Part of a small language model's weights.
Size: 19 layers, width 192, 6 heads of 32, MLP 768 tanh GELU, vocabulary 1992.
Training: 395M tokens, 6028 steps.
MLP neurons of a small language model. Each row is named by its layer, matrix (down: output weights) and neuron, and shows model dimensions 0-191. Each number is 128 + 32 x the weight over its row's rms, rounded and kept within 0 to 255. Numbers have three digits each.
A block is one neuron, or neurons of one layer that tend to fire together. After each block is what it responds to, as a language model described it from the Wikipedia text at the highest values.

L2.down105:130131150181150133085178122139196156099155148144125184168095156150147144077098140128152098167170127156099119125120138185126076117133106137134083092111121074163021148122125139177126175094079182118111115131083137137141130170136185168131087155101116126188130109106143143107105194135114145150116153117112116148161176199068119058093125115106110127145155149113131193111064133154028149100104135095144117076095148152130142144123070113142136132135071112173091152103056122107138137166123120151161164059097092067124125143098113117101154163137094124139172157108095140157115142091067118160
Responds to: Word-final suffixes, especially -ing

L7.down22:163067107128094074150156131161122166153159093147141128125151148092111136137088093141182205176139111128218089162161088152153087138127076148160087096160162172148129139121090131170126156112116152184112119106119054111096117112114088112101116123175108083143119102147153152142094142067182130167134147100131080153119080153085147108104115051145084120168142180144131147130122094105180158136135103134092103101153106154124087092137104098123067079092114122108097140098115210173185119116111078146173182194161110119143158056151130148114148129160060128109156136143098154189115151158097135108
L7.down66:089116104074123085145137121113158141094165172093136156164099119152148150153082099060104176126108134099165169157121078099116117086158111119123150089109116134153136181162127169121137079133140125085116162115181107183104083143140128168067164068153179109098163111087171177099142163050124145189139180102119159135117210130154153136141101123081108110120110143140136101133117112103112145100142123133162163097122121129140096100172157129104054116137120157089110111124117116122157103081180130106151053122126161103109136064173216140185130176161108122120192106156153062129163184092088068120
L7.down127:146113117135136107114106108151176143111144143134109100117169169112094102130108069171111118100102121165191153070097088197180066116125111121087092146122166101131144157087146128125137111117140128113093183108106128120178093112110085088125111107079102150086037189149205101111038116113129132098156136124118179121138135142111180134076150103099098134159141136111173220107115128170172173091197100123123155129153111099145077139134143130163154141120129161123143091096148134142117137098110126146067153124132085070139166132176192108118198143151118130076212087165109130157075154092106136129
L7.down145:086172137078124057141133096122159145198167102152096126128102171135148120142108115093160119143159096114168161123147150129120159149149101208113174167116142100158089172120106148117134095098164092173164135085096127119167100154169185131189092147105124121139096149178162133074117128151143157107119146123136118129197143140137111106098099143193160160121129113096178119143146104156129092088118173096180079104132141137162094042103130058136120150124127161115107163178144109070121104120141084112109066039081050128137128190125115112110115155113121119081113084172135144092122202092075176115
L7.down455:162150147151139049135128160150128112174173068154085193119154204080100132116176106139170162137112165094173104130136089081180165139150124154104160093120189136073168086182105132109128078113122121159189140121109161128140092142138156163061124119140095110151065136118118195097117185123126131109152133118094196108122093130125179148131145149131124151124177115109129138129120137127145084073148059162118146066103146133184124105088096101151132129099090121126130155141093081123205127108163139111094120135073041105192122119150106119102129121131098124105154095167135090193174094145121091076
L7.down485:160114108090093139091113161129084138117159073145111125080148118175124092094147064171168124099134183091112134114128097115147136168112077183172076138136154178114112205155103152119105087089184098159125159106103155160151069156119151089116164147141139135126147134150103120091132170074132125139183123098147141140151085139076081108087067135126102116072115159153169138126213140137117196093162161132115122095126123134116087112139144153123137078101146164097124160155152139126167117108158071151126120135122050069166165135155173195125121176144160104136122118165132187167152154110020079117
L7.down491:086134161118100137145172119147099130155143150173129111169147118150168110145111167156107112118163112115193069039168086089068149123089091161102144163119151083092115092078148157114091157147155102099169132133071114065107152144172169128156154151128105089138139124118120157083115078079141133117157120145137126107132174092094174129144096123151127077114145178161095171080129124049131099155121144133174127138167174180126194152151126131118142131096074172136098189090142173139111080136140094093140097145081167118144142076199186117156125069115098144102103090178176143125144144134044087145
L7.down678:147204141123153126092104098140119192181128130139082097084081134114083156095124197179175081169086110109140136059117122140110125095075189174102112147141123080166129137076154133121164097160139121102154103071101175156172128182160096131069152106165107057095099136094135121129142172169141126105152096085171116126136119092129149095067191122118125119107105103133131117085163114104162196067152129150123136173142111132102101127080188125105219129149142132091156094127173131174154108130142149166112141066130056118118138110176103131148118126172077120141099142128195154129154120165135136151
Responds to: Table cell starts

L2.down408:130120134190166093090102134128108085117103163179127171133131146139136155120152143146176027167137058130096114124167120085141144108134153056168105155122169139154058123130108115179139113106070112108183090096119141144181125193123133128150146135168132103141061128125149117101170193176068164200182122155110131127124129114153116118170134131102165154153152141114097095150094137094071138100134127102147139110168121133161080115136081125149116082163107121133096162104050083163145152100117158082167173129118205116160126130097159090099126115067143139132136159189142098073156119116045107109
Responds to: Mid-word verb stem pieces

L16.down58:166116141106138160167141100093143096125144137174122163188147123112151189117131086170130110136131100127125181133085123141121167111159123105152157138119169088073141159118136133090101121179083107085112073159106177104139152110145113121087121064077112149164160080141137171161198141145104115126073115064043107207117178046131148066151124129131067184156215104130131150117070093135137111173154117083086154201137140138111138099120118138202108135073181141106078140137097050113098132128150125152116132143139087111137116107113181139140105107130105113153100136110134100124154130146096175167
L16.down78:195196151073105157129064156129127162117103134101111120136122112146120142137130100140121153089122120075154120192121081189032083137134165156146146127120106049115112103113079150170125133129119166115121158090067106176120143138137143186156156116100121108095100049144108218109139112063123079105125150137127113192139174156201124112115126075142107144154103122112120148109098168108146137135141167129125108169135156156181093120119069174109130116096084110184151095133118135098174109124152131132164068131124179130111088106137196117152101202088112124168116109142111130215129085125159108127
L16.down267:143149143172143150057118127170145161135120161165118156084106070181164122137162105154107125112098175119162145157143143170122141174140159099179115065108139100128107142184164148114130172184132121141157039081093117170119096152074127168160149162096104110095092164118102172173097123133157144113155160103111130162134111138125130076142123107110162189113139088154111082068107111153144115093155093038168133155103143154136073106119102154106168093133054094117202105120138169115096131170085188063095092094114086181103103152123139095109133111097143090115126133161176085154117119179168103174
L16.down416:151092124111128141169061137147143081172134170080181136132125109157126127116128086062104129100105121169159128184139202133135126144171099083117165090110144121084169123114117132151111189156080128107078124117132125099102123171145085103103092116116056090109125077098175153151131110127154067125050104157192189150161147124128138118153131087184140132202144121084135107154134122127135161154119142151092066150170128123179149161108081146080161084130122129154177120089140120096176152169165129086119172113097118119179176108100128206105115134120125103152166172086150068108173138050126116087
L16.down470:127086129118140130150108123166108123135165114124097128071110128128153135122100079119115168170123118132156173022077130111081163166150102126215120090090112124097165152112106105137115153143072135138117065191077166125105108120153115137072161112109152123053148192114136104150183167186080158156120069165106121161108122075081102077150109155188119107158143165175158117103106162128188125154147106151140118139159191152127141125129131133114123105168198143141150181119069090135077142133128137112094131129143027139108117223151128121094151128096108081135145112159144147163119103102131099134
L16.down531:148157122136177106133117212106091140139183114108031082128098177088130075130192111140133111156030137147097100167154091136103106144109139167107158134077179119113127129118164147139116120115159124112059100119109131112135098105129128100208147154110138175122143169104067162128056134117146082105120110088118163221128132104142143150091197080167146108152128112096150149148152122139153086121171118073136089159112077148141178119133098099163076102112117124121138096141154143153103069112141127100119110129187115158134166175161076074133172160173148055161149112155120138141135179118133123138
L16.down656:146165182093128090146083153140158154158163160120094154126144114127079142096132108095154181137124132121132095091086106152148112106112088112134131115085159130110172117126157117175089120086107138123092187054129071197125091097127098113134183161065163180120206186128108107160095175173156116169199124128141132234079131141177140166114133092103059124177090181154079160153159106150129114119136132123164117146149102150127153120121112122088087125107106140091088131149107165163151077082123096096114125138199120156093148117116124115123154134081111075141136068054140135176101127135174098126
L16.down672:154139177121156149141145081128121121140057105100099083091093115155102174119100056102106095094056110122172153152177091127102177129123113157128117122153123144124136139104110166188204139124118197151151098206115146135147110074147085101139190064125172105128127136085069140150110181134153093109159128059140125168122137157106108142151097113117149108145129142159135166116123086126122153086068123023142129198162135088170132090120062155110106136206171201155121115112142102137157166157155155134122052158133187121111135143130125133148078134156124096161134099101123131116093161133138104130
Responds to: Mid-number separator tokens

L2.down705:107101114087105118095099098105138091134255154135110142155112104116132104131113090172079165105163150103112102087103119143076156146120111177100160044151158114123079114137175141074163149144148154138157108117121108207140158085163198120156097157165122119135150106132122153100147215170165119085106136108134109112146120111138097135115093131140073179163132196081108167144165126167166082115140107151126098100108140103098093059120161117144150123091114133138137102139143140166149117064128129141122102101073142168123113181101115207115195150113202101102150117089157093148167120129119171115
Responds to: Table row ends

L7.down24:087075178101186130089124180142099129131082178122148122147095142173129081112138134146115091118060100097123144212128135146132145104144140157081081084138078120118149189123105170178152141129193047121145143140107089158106124143123096119095117103076110125168129189109108131070134114117096085135132142159151045174062170116148063117122161190091107127113096159134151151112167174103151136124074091131121161148153133093130159170051180093079134109165126083136132107143090114110169140120139126179113146121083185121135121093170100161158096163104184139169129161133157121195119113097140142123
L7.down62:167159070138118092063154149082110099171180113191104110121124149111125175071114132150132160162160127083212103072112145127202170089176112152145143117190135143136122061162090110204117136151139136144169166145124147114120105116065109127054182107169160137115146114123117117100118135091126131176189108101107123106179132124174161115165113130123102101081139118149077091171165095115117150126137151115132145076128164146140139106123147130149126088143084188151203106133096077097188114127065074089125103121137155109115166134150166092124117121096136056138126132184142095115151144105118049123
L7.down168:172143095011109121151060131143163105086139090116155075097156121086092098157155129135115129120103106125144140098116147137176109123165157109131111107173175093123157144120169150188100109124129070128101147125067108102150060131113147142121113150077148137146146159062155148099074160089124096132161082151158093166092101148120145156056117106098109162121098149153130131149152122141108142171138109120122174139149139163093102109151105174153100121190167116127063086104197184141099190079151059161171114090106203139150153130116180138122189146107100088124145179091130149174149128100132113181
L7.down256:117157139141181118168077160142122155127127158162114121147066112150123113163187162142141128195156184184103125139065113142104106055089087108126108181130148165132104114100116176106108062180103144098176164147155138112152150134145144153084139184086135145132118072134165144106115115053124095156130117177136137008082124140124098128064127149102131136113114148098108131111176086147091161168089141101154135144124148137115137110130171167065068174156099119162134182145172163139099091124155103115133154155113158106105157060087107146089126132147156148135080107100125162075160208110128096091
L7.down654:138077120114129159145145189137145166164156143156156094160095150154169168084139125125133124135112110102199156141079099086104108105115116170111115098134165094095114148074156123138141146126091151147110109202132102155148112174101115175151141089119134130127122069043091090108162075113161115167149108136125034132141162164138103069150128170162131141045073083120154114112123133121117131106111103103082120131193120144197099082061149147160124087151134068135140191094121122132102096130200161150151145123151157137131182123169119180102148116136084158079121075106171145088166136129120212129
L7.down663:077134136117137148163109148132040096170122108130129143098100130167182158118119126129139159127072167162252148096140124161098098129132107121088101185092138146108138146096161195163132052096069202085145127108112098121133126109117101079136122125153099059149074130070138092124154174110143142136124178069195135083108161111172203133152102168127091116116140134070133145163100145089162124183158102168160166151099118171127111173132126115144150178183109122127078130124072150135130102138120115194125085089110144076092114107164113133118068146089132152118163107138129131109113166134140140142
L7.down699:145140116107186118099114169114137121076152134152109137144153096131122137174095105125113135130108119148162110124139157127181111054158116099115108058108092200095151120129105091071163039100107192180146057100154132112151072159138124193084107081157197182064091151175144162089134128138120151082068156135093120142092069112133153135145165128159114165134186172128132107138124155126178078118113104130084152124137118155145107090166203158105152127095103136093134104154098167175149048099108151164156079165118112185181098144128150128149156131142082163134127118102087110122119167127139132168
L7.down756:116101112169165170120124134129106118182093165116135191086125126147139134158076105159179121146088147096135116118138108117099147181088097115090050093138123145134127116081135109091138136108122191131108167144160157210146163073115205113095209158208122110122131124108096192110152087068092085124143087141124155136136104149105128146105153183134145134094087089113122173104102102078173153144152116109185174040088119142171100120142117133156134117096083153118155138133171051140128151157120105125194122132078112090113112075152114096139145101164169151120103081204158113166093128106116148137
Responds to: Word-completing suffix pieces

L7.down75:137109154101178087149126205135110151154137120110086078113160091128078125157169177144116135150119093156153119120197106166060172114117093084158122104048131121129220149073050116115105138177121075093099180108100128116119155106149146105137138116139063100107163149084158145120128176131087118173179092128186085080089158071144113100167081145125135146153133076121128114119151131136141160139132132097233133108096202177086133138154164138096118154177128095138149138145142100096139132151144128101144121107142107165062144139112094130197124111108156154125131106072161074147107159142101142121
L7.down348:139165161119091129220161118089152142132136146149090090107140079107159149113187162165132084099126121145036167115115095168114079148140110079157129143098065104144124147152073090094140148130108199140181162184121108134115061163141125130104107116131133173136127095165124135115105133149109096147106135112101120117164173140143084150149089181118124110147127107140153175154070102058052201134177164197122139155158152137121109114105129139142181135128159125152135081146107146206111132127084169096119105118119156101133149103194159077160117134072131109099128100095077083104089201101107133154
L7.down362:100146054090192153072097095094122126170095143138177154060115157091116158082147165108173095101109152111105158166134096143040073107076117151166134140123177154110140124121143135106141138140109128125096111135182087177090112146149096131099099172126151178134146146115209162042063151137073126104164128047135115114134130160131130099157077133166116099099105138156124117132149133113177160089086189145144159130175121152206077132142134154115114104104137134061131113161121131107154138155166118092060123192148117108147081144141103108148109117163093110103149148160139157087148172133147193144
L7.down525:123023137156079116135102154107091132141127106187143175132143106120171156083134152074118142182114183083155127054095152078133115132144168122142153124133176133099158097047153104160119126158171151145075173121113136087200087130126116099101089109124141083118141110111155153142134120131104156120139137147108062105165202101108140157143113140090112081150088095140102112126126166167105169120126103133181092173149097208120086172119157117153100124073144107098154101173136129138165124164127122083088142115209134122171161130142104085160064162126115099153138117190084125103180193109088117121
L7.down527:150188115118142107200057169148132126160191057089096158135136098085098151111140139119138139157065141106166130129145140102132121078189136115143117132165158132138169103146127106099126149177173179120203118091117070082132130110189120119102132124156074102098150117148092140148104183095111162133155133126122135186129170166130135124076178165109069098155147184151081165163101212119107151157122098123101122086208172087178130170127143098153089098073165133086160155153146126118133131137155093161131073091097129123136136094142136109107110095094091119134102120112107082096077141117164047107
L7.down559:107120144080148113115136150118172088143172172157093176137131085140147133097153130147110117089157088161226108073149109091065152082138106137141077175098124105144199144095141130157154189108150197092146129112099137116109153085150133058144086166144110049143167139166131167155104099113144130165160066091173095104149166075119226108140081105171096134109153137099070096140142149079159105113133091153149126181133151187127139164126150123133136137155098140113197147187092138138111086115098120069097100100102141085174139140162091136150109154080107155138121155113118114092130165112117086115
L7.down642:186125084107139086163028164145161065154137067170110225142140144098086111109142088105140159127107182104177103077099152126097147126122140140113123206160103078151157109140124115098080160141135134142131053093112110144091153087119110089130148093146117154078109142190171129143154149147157155156102131149096181131114153153115140159169153065154128086093129150155115134131124085096112103120158198192132112121099105148108115145103129101097118122182164034164108112093113157080185111123127165176095144150130105098174130202064105143153102102145138102094166133150139152104122143144134152128
L7.down651:062123115101108091171146125123087082078083115087122090111148163085165115127165151127142139181164144154161142093156171130112131148128177140104185160118096143145148124093072094149149127143162144036157116143128105107114132153089182170141199177118106130166113102137117123134124083092121151142172123147156161157133106126157131100147071082126171087125125128099115179092153140148113114105138125126171195063137134121136142148147158122164145070179123121102159107136098159137118126121126110063140046101156145108151120149100136133105158180056231103153132170137153129097148162097053060051
Responds to: Word-completing suffixes